{"num_hidden_layers": 18, "hidden_size": 256, "num_attention_heads": 2, "num_key_value_heads": 2, "head_dim": 128, "intermediate_size": 704, "vocab_size": 8192, "hidden_act": "swiglu", "norm": "rmsnorm", "norm_place": "pre", "norm_eps": 1e-06, "positions": "rope", "rope_theta": 10000.0, "rope_fraction": 0.75, "qk_norm": false, "attn_scale": 0.0884, "bias": "none", "tie_word_embeddings": false, "parallel_block": false, "init": "normal", "init_std_qkv": 0.0265, "init_std_o": 0.00442, "init_std_up": 0.0265, "init_std_down": 0.00442, "optimizer": "adamw", "learning_rate": 0.0015, "beta1": 0.9, "beta2": 0.98, "weight_decay": 0.08, "lr_head": 0.00788, "max_grad_norm": 0.5, "warmup_steps": 210, "schedule": "wsd", "decay_fraction": 1.0, "decay_shape": "linear", "final_lr_fraction": 0.0, "batch_tokens": 32768, "max_seq_len": 512, "doc_mask": true, "train_tokens": 257800000, "max_steps": 7868, "dataset": "wikipedia_en"}
MLP neurons of a small language model. Each row is named by its layer, matrix (down: output weights) and neuron, and shows model dimensions 16-79. Each number is 128 + 24 x the weight over its row's rms, rounded and kept within 0 to 255. A neuron's up and down rows have the sign that makes its largest values positive.
A block is one neuron, or neurons of one layer that tend to fire together. After each block is what it responds to, as a language model described it from the Wikipedia text at the highest values.

L14.down6 [102  80 120  91 181 122 154 130 133 101  97 172 136 176 181 143 152 134 143 152 126 110 113 136 119 117 120 109 137 174 133  71 140  96 143 120 166 117 173 140 120 145 139 131 122 130 141 154 106 105 103 129 148 100 133 173  84 127 123 116  92 110  79 156]
L14.down49 [ 96 124 111  93 121 191 100 153 101 152 102 115 128 157 150 127 113 142 129 115 113 136 140 145 102 145 155 112 134 133 105 161 127 107  97 141 113 147 151 113  99 197 112 160 128 151 119 139 123 117 115 131 165 130  93 152 124 150 168 146 115 118 116 134]
L14.down108 [124 156 158 136 137 112 106 160 129 152 135 177 124 152 113 117 123 117 147 127 137 104 191 116 114 115 129 139 133 147 142 117 114 139 186  89  66 169 125 104 158 143 117 109 141 131 142  98 125  86 146 110 124 137 120  98 135 145 115 114 120 145 105  74]
L14.down119 [ 95 189 185 111 150 118 134 135  98  79 118 153 163 140 103 135 120 152 115 108 106 106 119  92 144  98 137 148  95 121 116 148 102 145 141 128 135 107  84 125 165  93 162 107 143 170 127  99 134 126 132 106  88 138 137 137 130 113 109 112 120 133 154 127]
L14.down142 [155 137 136 148 137 155 115 179 154 117 157 127 132 127 150 101 106 166  92 109 130 107 117 102 153 114 144 130  81 113 126 107 128 127 144 139 111 100 134 116  98 189  78 110 133 111  85 115 127 111 105 125 115 116 133 157 106 132 126 124 132 143 121 113]
L14.down160 [100 128 130 162 109 126 100 105 110 131 143 145 131 155 122 153 111 149 149 132 118 122 127 130 149 133 126 135 122 188  95 124 142 116 118 124 124 115 144 134 119 100 128 185 133 143 113 101 175 118 138 137 126 151 144 138 148 134 107  97 135 154 144 114]
L14.down383 [119 140 148  73 131 113 120 134  47 136 163 126 143 118 138 143 105 155 156 130 111 145 142 155 110 108 130 164 130 119  86 120 153 139 108 159 156 140 112 131 148 109 117 128 152 141 126 102 158  96 133 145 141 137 126 104 149 155 112 101 138 173 117 123]
L14.down448 [124 110 186 116 171 139  62 119 148 109 124 153 119 175 153 129 122 142 121 148 120 154 127 127 118 116  96 145 164 134 126 114 103 110 126 138 158 115 107 120  74  92 122 100 133 154 108 135 104 129 149 132 144 108 109 109 179 164 133 101 141 178 139 122]
L14.down503 [122 130 114 132 113 123 111 121 163 149 141 119 140 110 116 137 125 160 104  97 131 107  97 152 121 131 140 152 107 132 145  79 137  71 156 111 132 121 178 126 142 144 130 139  89 105 108 104 102 140 148 112 133 160 125 157 120 137 138 127 100 136 136 154]
L14.down509 [113 126 126  87 166 128 151 137  74 141 136 131 128  97 117 118  84 106 108 106 130 171 111 109 145 138 107 135 126 147 141 200  89 121 111 126 141 167 147 147 146 149 144 146  92  98 148 152 115 136 177 180 140 138 168 108 156 141  83 132 176 129 117  74]
L14.down528 [158 148 127 114 134 103 114 112 173 154  94 105 150 150 121  90 131 150 119 133 138 121 196  91 135 129 162 155 125 146 144 110 138 128 132 122 138 144 129 152 138 109  78  99 141 140 114 137  99 139 129 168 115 165 103 151  92 115  95 139 107 106 156 110]
L14.down531 [149 154 115 133 121 137 145 178 104 127  98 125 135 125 147  97 133 146 128 162 149 152 120 137 133  92 142 121 177 153 110 165 119 170 146 117  93 107 154 144 135 111  98 112 162 122 124 147 111  72 146  98 104 157 145 137  96 112 110 123 109 109 188  90]
L14.down538 [121 131 147  97 133 116 107 152 139 110 100 103 130 156  95 116  94 110 136  86 127 122 166 101 154  92 171 115  98 164 129 143  89 116 117 112 110  92 112 114 158 126  93 107 137 142 150 113  99 135 132 142  87 139 102 102 137 135 124 122 138  79 160  88]
L14.down561 [112  91 148 144 176 130 112 136 177 121  93 145 111 152 145 116 144 140 115 128 148 103 121  90 121  98 162  92 143  83 143  87 154 129 136 166 136 139 108 122 126 111 138 157 105 156  95 130 147 114 138 121 115 102  93 110 151 106 136 102  88 143 132 112]
L14.down599 [130 107 126 141 127 162 105 108 144 111 113 134 153 126 135 152 170 182 120 111  92 163 107 153 145 113 127 166 158 155 156 130 119 118 134  96 130 110  96 184 126 150 102 126 135 107 114 115 122  99 132 137 139  92 137 140 133 141 149  81 163  94 115 152]
L14.down605 [121  97 125 100 181  96 126 145  98 113 114 151 151 116 127 101 129 154 122 149 105  71 145 177 104 114 175 119  84 148  99  98 134 118  95 134 159 123 137 111 154 141 110 142 113 112 148 177 132  93 120 142 123 153 106 159 124 143  68 160 107 164 112 141]
Time and coordinate separators

L12.down8 [161 129 101  93 132 103 153 110 221 133 121 166 119 129 141 102 152 130 108 165 114 146 116 130 113 113 157 133 138  80  99  96  97 119 134 118  96  94 139 159  99 159 144 148 142 121 132 144 117 196 148 149 129 123 109 137 141 125 126 136 129 107 151 110]
L12.down40 [113 165 113 134  91 119 146 141 148 107 138 120 137 123 111 167 104 136  63 168 115 129 124 100 110  85 159 130 119 123 108 117 118 106 137 133 135 128 111 190 134 126 126 163 151  92 182 114  98 163 139 169 115 163 106 134 121 116 134 109  84 149 109 106]
L12.down324 [134 180 139 144  81  96 158  99 139 149  93 125 132 111 107 128 128 115 108 122 137 101 113 141  95 101 118 123 102 147  99 100  88 164 128 134 103 118 120 117 167 145 115  87 134  92 132 100 161 162 103 125  96 126 103 148 103  96 103 105 108 142 136 143]
L12.down695 [119 122  67 139 124  99 130 119 182 118 149 115 124  88 128  98 154 119 130 118 159 141 124 145 118 130 165 123 149 115 116 147 155 106 159 125 182 160 107 117  82 113  86 131 124 125 129 115  93 157 121 157 148 143 124 147 152 151  67 131 140 141 107 178]
Plural noun endings

L8.down506 [128 150 129 148 142 147 118 157 191 126 139 166 176 144 140 131 142 170 128 175 104 152 143 123 128 119 149 131 110 104  64 151 113 121 133 140 133 115 107 123 146  93 111 135 116 127 148  83 129 105 138 154 119 160 105  88 124 108 136  92 123 155 165 125]
Plural -s suffix

L8.down403 [138 119 148 179 137 107 129 116 194 149 119 132 132 127 106 126 132 111 117  99 149  66 117 159  70 129 139 149 124 100 113 116  94 155 143 148 144 140 123 128 144 171  93 117 176 124 104  99 135  90 147 136 126 126 110 100 116  93 119 168 104 145 165 140]
Number-sequence continuation digits

L8.down564 [114 161  97  68 132  82 158 138 113 111 139 106 104 119 185 123 145 151 107 106 140 126 134 157  95 121 148  91 141 140 170 128 103 139 132 115 160 138 139 123  92 127 152  90 129 127 105 152 126 108 132 118 104 136 114 139 142 133  92 151 148  57 103 159]
Word fragments, short function words

L14.down16 [107 113 145 164 116 117 102 139 110 157 148 102 146 121 148 108 173 158 192 109 132 133 142 101 152 124 119 136  94 141 168 107 145  89 114 152 151 135 128 145 142 123  98  98  96 135  95 115 117 153 105 130 138 120  86 117 118 127 167  78 155 137 153 144]
L14.down45 [122 147 129 137 133 151 130  63 130 126 168 125 101 133 166 150 108  93 138 160 127 123 135 119 132 108  78 129 160 108 121 127  89 125  90 104 168  89 132 142 177  94 147 108 134 135 145 128 123 155 164 114 126 139 158 109 126 102 147 113 145 157 167 126]
L14.down69 [159 147 138 116 106  97 103 105 129 132 112 140 172 144 114 128 157 133 168 150 107 138 100 150 143 129 135 151 139 117 147 111 159 144  77 129 121 153 121  80 140 126 140 109 146 156 136 121 121 110  99 107  95 116 151 124 140 134 106 132 115 169 127 103]
L14.down106 [122  92 137 141 115  97 119 136  99 169 179 158 120 145 157 137 149 164 113  99 156 120 136 102 145 122 105 123 106 131 129 152  98 158  91 102 140 106 123 112 140 124 171 140 124 134 154 128 104 123 145 130 126 120 147 110 129  64  82 122 114 144 135  96]
L14.down113 [ 97 152 142 152 123 131 120 140 182 119  93  91 133 119 139  97  73 150  92 133 122 115 107 129 153  89 170 125 122 158 136 117 131 138 116 115 100 131 118 149 140 147 107 137 170 138 158 110 126 140 152 136 154 154 126 122 150  94 114 127 105 138 107 155]
L14.down271 [ 96 175 134 151 148 158 119 118 128 107 118 120 114 134 116 126 147 131 114 123 138 123 139 154  94 145 105 135 136  93  77 149  71 170 126  99 106 125 117 136 114 101 139 128 136 189 115 181  40  99 172  99  98 102  96 122 107 174  73 102 128 100 124 124]
L14.down288 [ 84 146 157 132 128 111 147  97  84 133 107 136 115 123 140 116 149 126 111 109 144 126  87 121  92 148 127 152 117 102 150 134 155 138  83 102  77 166 115 133  90  96 142 135 130 137 188 130 125  79 109  99 178 157 119 161 141  97 132 119 147 153 140 145]
L14.down395 [132 179 126 121 145 168 116 113 132 163 118 152 119 139 120 144 142 114  89 119 122 118  97 124 115 170  85  93 136 130 110 113  98 106 150 144 152 102 130 124 146 162 146 134 140 137 102  98 151 136 110 165  91 151 123 104 114 123 133 122 151 157 122 124]
L14.down402 [178 128 137 145 109 157 135 147 170 150 137 164 142 164 122 110 134  78 140 156 108 126 112 142 108 103 136  77 148  88 103 138  71 165 130 139 111 124 131 150 172 146 117 146 126 131 132 100 109 102 107 158 129 107 117 109 145 108 109 103 132 118 120 143]
L14.down475 [127 123 159 112 151 148 116 146  92 126  76 134 169 119 101  95 147 152 140  94 120 118 100 123 117 109 140 130 100 132 145 124 135 134 101 146 136 147 143 138 174 149 105 117 141 107 117 119 159  88 128 135  73 129 132 168 140 118 123 168 127 157 112 100]
L14.down477 [141 104 123  87 118  99 198 108 133 152 142 110 191 126  85 146 123 156 133 162  88  95 151 134 107 136 122 120 104 109 123 141 136 134 103  82 146 121 143 105 132  66 151 135 150 169  91 115 158 153 191 157 167 105 123 135 130  95 131 119 117  96 151 149]
L14.down484 [123 114 148 131 146 109 137 116 124 162 118 154 166 180 131 154 131 139 146 131 130 151 155 162 144 172 136 112 105 103 104 151 103 156  94 128 119 103 126 145 171 164 117 170  99  94 180 128 193 162 119 106 136 116 127 105 114 122  93 154 153 117 131 116]
L14.down485 [129 169 136 147 122  99 117 137 135 132 107 168 138 145 119 123 119 114  86 100 143 107 119 137  90 123 116 133 162 133 128 149  83 122 143  93 118 153 116  96 130 117 106 112  93  95  93 106 144 152 137 133 163 144 153 124 146 136 144 136 142 122 192 105]
L14.down496 [158 135 151 138 151 119 148  94 132 135 164 120 115 104 102 110 106 140  98 123 137  87 170 162  93 117  82 133 117 151  74 145 121 103 110 115 110 120 101 135 108 100 138 117  87  96 120 101 154 163 132 104 109 191 129 123 107 119 120 155 113 112 118 113]
L14.down536 [ 85 148  91 119 118 171 115 118 148 111 154  64 149 130 133 124 119 124 109 101  69 132 126 107  86 128 131 133 118  99 100  89 146 149 126 141 175 160 166 107 152 146 112 148 154 122 124 122 111  91  95 139 137 141 146  95  87  81 147  83 137 173 116 128]
L14.down552 [ 95 102  75 142 127 133 134 155 158 123 141 126 171 112 104 150 150 128 162 127 112  76  88 140 125 145 102 133 159 144 162 122  88 121 175 138 136 166 108 114 108 113 129 100 157 128 122 165 128 142 129 149 145 114 142 126 164 128 104 114 132 107 127 124]
Inside multi-digit numbers

L12.down351 [155 122 163 162 142  87 173 151 141  85 100 134 107 136 113 157 125 165  89  89 105 108  91 158 107 123 134 128 118 130 112 137 164 128  98 134 136 107 119 137 172 149 139 113  70 163 169 134  67  78 139 115 115 159 124  87 126 131 151 134 160 162 141 162]
L12.down443 [152 110 145 168 126 153 142 111 111 123 139  91 102 102 139 131 124 117 123 140 136 181 117 113 111  86  95  72 136  95  94 158 127 142  98 113 137 153 110  90 157  65 123 108 145 148 123 144  91 155 117 113 101 113 125 124 121 153 105 123 125 173 144 199]
L12.down598 [159  89 124 161 112 151  94 124 125 108 115  91 118 131 101 135 120 144 111 117 136  97 104 121 135  98  97 103 117 113 107 150 123 158 127 122 145 153 100 134 136 100 147 104 146 128 123 124 100 109 129 132 155 125 130 155 144 138 155  92 142 130 118 151]
L12.down691 [123 175 118 102 197 152 179 134 136 141 167 143 127 118 121 135  97 175 150 145 134  96 124 120 122  90 140 149 136 132 115 139 120 121 172 132  96 123 103 110 176 138 100 119 155 121 145 112 109 134 109 156 116 128 109 140 131  76  81 127 164 170  78 129]
Mid-token number and name continuations

L14.down51 [109 138 105 142  90 150 130 159 186 116 122 141 162 134 184 134 167 194 134 136 121 138 106  89 120  68  98 152 118 116 139 118 111 115 117 106 136  77 118 137 133 130 124 152  79 136 127 119  90 166 131 129 100 152 123 148  85 122 104 137 130 134 120 148]
L14.down64 [146 144 130 148 117 127  95 178 121 100 120 116 119 124 126 163 125 146 111 127 157  71 132  97 126 140 117 133  72  93  61 100  52 114 116 158 155 140 124 106 151 141 130  96 156 143 134  74 101 107 124 144 155  94 132 150 130 118 189 123 115 152 173 112]
L14.down72 [195 152 157  93 164  99 158 105 163 166 159 114 129  77 106 120 114 110  93 149 102  96 171 112 149 124  98 139 124 131  96 117 153 125 138 135 135 132 121 151 109  96 121 146 131 121 109 122 162 174 147 126 121 115 134 122 139  91 118  97 114 161 148 101]
L14.down194 [136  94 110 155 162  92 127 161 186 133 122 125 155 146 156 138 102 118 143 105 155 144 120 108 111 136 140 132 120 154  84  69 158 141 125 143 155 143 138 150 126 109  89 129  99 147 139  95 143 118 127 125 124  86 127 126 135 131 155 178 141 209 167 135]
L14.down195 [127 104 149 147 155 125 105 155 100 124  96 153 139  94  55 133 130 133 139 174 142  92 128 122  75 135 110  98 114 134 187  78 144 143 116 124 113 143 163 134 159  94 127 143 117 156 103 129 140  96 102  90 126  97 130 106 138 125 117 102 118 120 107 112]
L14.down250 [166 139 104  97 137  90  87 127 156  74 132 172  89 152 155 124 108 169 150 132 116  92 170 119 162 104  91 131 149  97 127 101 144 159 130 135 131 135 108 146 115 127  76 164  98 106 125 174 115 119  86 104 109 163 108 133 107 101  91 131  99 105 128 176]
L14.down260 [120 122 143 161 157 190 136 173 183 122  81  93 107  94 124 132 150 115 102 172 101 107 107 142 131  96 121  97 123 153 104 125 135 174 127 178 150  96 153 130 101 130 141 122 115 131 129 140 112 113 121 122 172 125 131 108 126 138 121 150 124 154 137 105]
L14.down287 [122 134 120 153 132 170 156 141 223 154 156 126 115 110 121 173 158 141 139 146 132 152 151  84 116 105 119 105 109 142 111  96 106 135 151 117 149 118 140 115 148 124  77 158 120 115 140 143 103 123 144 148 131  66 107 130 107 125 120 126 107 182 154 142]
L14.down332 [143 136 135 155 132 183 102 135 188 131 165 102 168  90  88 154 132 156  73 136 104 121 130 123 114 115 153 141 119 183 142 155 124 123 150 130 135 111 109 113 123 116 126 123 117 138 111  95 139 156 179 130 127 139 142  91 120 103 156 112 166 161 158 150]
L14.down334 [152 140 151 108  97 151  94 102 176  84 103 121 141 101 105 121 148 169  90 126 140 120 177 113 139 170 147 146 117 129  86 138  78 148 163 141 146 156 134 118 106 137  94 165  85 123  97 134 116 165 159 137 124  99 136 135 127 140 131 145 123 127 115 106]
L14.down397 [166 155  95 150 147 143 128 172 237 122 130 140 152 129  86 151 149 109 132 131 101 116  90 120  98 168 110 135 140 133  74 109 120  90  91 108 109 108 127 119 125 124 126 103 171 143 157 121  83 114 136  79 134 120 125 150  99 104 128 138 100 127 169 141]
L14.down447 [102 117 135 174 173 114 135 134 216 129 147 124 126 149 112  99 125 112 137  98 181 104 164 107 164 135 141 135 102 159 133 171 163 135 127  99 109 125 143 138 145 133 121 112 141 160 137  65  70 132 105 165 163 133 126 130 145 133 115  72 184 138 125  84]
L14.down550 [134 160 129 177 136  93 150 174 167 129 119 143 138 181 106 163 143 156  96 108 124 100 113 121 116  96 172 114 113 163 115 117 144 117 121 103 112 171 147 156 119 138  80  85 148 127 104 126 118 120 123 122 147  99 142 111  94 136 175 127 114 152 150 169]
L14.down565 [124 125 106 136 101 142 120 135 183  97  91 163 119 159 149 135 162  94 132 121 120 121 139 118 144 172 159 133 141 106  86 152 108 130 123 159  96 157 123 114 148 129 113 118 157 112  93 120 182 137 126 155 103 145 143  83 144 115 123 172 130 163 139 145]
L14.down612 [156 150 116 172 147 138 139 147 161 119 124 139 118 143 164 144 147  96 184 124 174 147 111 143 144 108 131 178 134 117  64 108  91 141 110 119 129 182 138 146 112 127 155 121 127  74 148 121 111  96 140 118 129 132 134 115 115 141 124 156 137 124 100 177]
L14.down625 [151 132 120 120 133 102 111 158 149 117 116 157 126 126 122 111 115 135 127 139 106 168 105 114 111 147 101 167 142 127 100 143 125 110 113 138  49 131 141 140 158 148 145  89 161 144 188 145 124 139 133 179  87 108 128 185  98 206 121 151 145 144 116 149]
Plural subject heads

L14.down60 [129 155 121 113 121 131 107  93 103 148  84 107 119 100  94 115  92  62 160 182 134 152 170 110 147 113 113 167 101 150 143 145 172 154 137 129  95 141 155 130 139  90 142 125 132 168 127 202 130  78 109 137 108 157 121 185 127 121 130 157  96 144 153 158]
L14.down96 [116  85 126 118 141  77 143 150 139 143 191 130 128 153 144 127  78 117 146 160 156 148 163 124 116 133 134 112 137 125 120 129 135 144 154 117 126 180 152  86 139  99 161 117  92  93  92 131 117 132 109 117 135 105 151 163 123 174 111 145 130 161 111 103]
L14.down141 [157 160 161  93 126  92  98 144 113 110 135 113 111 136 130 117 141 164 116 133 131 151 113 117 137 176 112 151 132 109  79 100 128 123 123 122 123 171 107 126  66 180 149  78 114 128 141 155 161 110 130 154 103 155 152 131  75 111 116 133 115 105 132  85]
L14.down181 [137 141 146 168 154  90 133 116 139 124 175 110 114 130 110 122 131 132 168 127 136 143 155 137 129 115 141 130 113 130 141 148 126 111 117 113 126 129 162 102 128  82 163 119 158 160 129 131 165 141 130 134 118 142 131 139 109 114 136 112 164 155 153 124]
L14.down211 [112 128 126 109 103 159 132 129 115 110 104  90 155 120 102 129 124 119 116 145 124 116 133 124 134 160 167 134  95 147 151 146  95 148 115 153 153 148 107  90 111  89 140 160 111 134 174 144 149 221 139  92 145 120 169 127 114 116 149 141 109 119 156 150]
L14.down240 [110 145 113 132 108 172 126 122 255  91 129 148 121 112 116 125 129 146 117 128 118 119 165 133 174 139 147 145  94 126 156 110 132 172 163 144 152 124 149 136 114  88 159 116 132 127 146 147 118 162 129  87 108 114 124 127  82  90 126 128  86 165 176 135]
L14.down252 [142 109 139 110 162 153 146 144   0 103 144 165 133 124 103 115  97 176 149 149 117 100 115 108 108 122 159 123 113 122 114 105  89 117 118 122 135 161 115 150 109 115 131 106  97 148 112 142 166 127 101 121 108 102 181 105 137 100  96 135  87 100 152 102]
L14.down311 [145 172 110  53 140 130 148 104  97 124 134 115 111 178 182 102 143 113 110 144  97 137  94 103 119 143 132 118  98 125 114 153 131 132 129 136 128 105 161 118  95 193 116 122 161 159 131 113 219 144 110 133  91 157 135 130 145 152 123 126 100 149  90 140]
L14.down331 [147  91 168 110 110 144 159 137 150  84 181 115 102 104 112  76 133 116 124 114 105 130 112 128  90 154 138 153 117 118 141 131 141 149 166 115 158 113 198 114 136 145 106 163 120 140 102 136 159 172 145 159 137 124 114 152 110 146 121 128  93 140 121 143]
L14.down390 [163 150 106 136 117 123  90 147 216 183 140 115 100 114 120 186 142 172 102 173 129 137  84 101 152 101 166 110 114 129 136 137 158 136 109 138 109 116 150 162 129 135 179 160 133 131 157 157 104 124 110 113 153 138 112 142 118 149 105 154 160 130 109 100]
L14.down399 [127 132  99  94 113 156 115 125 155 153 142 128 132 155  58 123 101 171 126 120 106 111 136  90 150 104 176 128 156 100 138  96 139 113 136 149 120 169 185 164 146 101 137 183 145 126 122  86 141 151 150 110 124 178 171 101 107 107 159 112 107 146 101 124]
L14.down406 [123 113 139 120 114 136  97 136 120 141 130 132 141 126 132 115 135 138  76 104 130 128  89 112 129 156 144 133 119 125 117 164  89 151 121 107 119 107 160 157 112  97 157  98 127 116 114 206  82 134 142 137 116 144 155 139 100 189 174 106 160 140 148 106]
L14.down506 [154  95 114  86 156 160 123 153 141 104 162 145  98 146  91 169 154 130 144 157 132 140 138 172 109 180 113 137 123 155 140 135 138 118 126 115 117 132 110 128  55 126 153 136 136  72 122 160 162 126 117 149 163  97 159 143  91 110  84 113 165  95 131 137]
L14.down514 [ 82 144 145 148 169 151 149 137 156 102 154 133 123 128 130 132 116 106 151 113 166 132 144 108 131 129 105 106 120 163 117 152 126 146  87 157 153 129 154 150 173 165 150 107 116 160 158 153 147 170 134 155 141 145 121 153 134 122  97 157 100 161 132 120]
L14.down579 [ 96 108 114 150 102 178 102 143 192 121  71 165 146 131 113  88 141 166 129 183 154 148 122 129 116 126 159 153 112 154 165 116 120  75 147 104  95 167 140 169 118 121 103  82 129 120 151 135 130 156 123 162 125 125 108 124 126 125 179 113 147 114 148 115]
L14.down674 [109 145 104 181 119 109 131 142 125 136 139 136  80 142 157  91 105  87 125 131 128 161 121 125 105 125 127 139 112 162 134  71 178 146 141 109  89  93 195 147 168  98 154 135 136 148 152 106 108 131 107 141 147 133 108 115 117 100  92 149 139 152 111 104]
Indefinite article "a"

L12.down229 [131 139 170 127 146 152 105 100 122 111 131 136 135 135 157 138  88 135 129 119 194 112  94 154 168 142 157 121 169 149 131 145 109 160 110 119 105 141  67 121 149 161  93 102 132 126  98 143 138 173 157 107 107 106 154 129 109 128  99 132 118 155 130 189]
L12.down413 [155 106 148 165 122 112 123 107   0 152 144 113 118 101 102 177 133 122 124 127 170  86 117 154 137 126 102 117 165 110 124 146 125  81 142 125 109 124 146 152 141 127  95 140 119 139 133 125 113 138 151 163 116 139 144 146 118  96 136 178 147 144 122  89]
L12.down422 [125 139 133 117  99 143 142 149  78  89 102 149 132 155 150 142 113 126 163  94 104 117 146 154 143  82 174 173 106  98 127 140 119 129 135 138 131 154  85 130 145 124 125 119 111 124 118 190 108  95 122 163 109 128  97 135 122 105 123 148 124 129 130 104]
L12.down444 [137 107 121 105 146  79 123 150 105 159 145 152  98 129 105 102 125 151 121 139 137 139 184  99 122 134 145 126 110 141 131  64 135 110 145 106 156 136 129 139 117 128 140 162  87  77 110 132 151 141 173  73 144 119 148 148 129 131 129 157 109 160  78 122]
Number-internal separators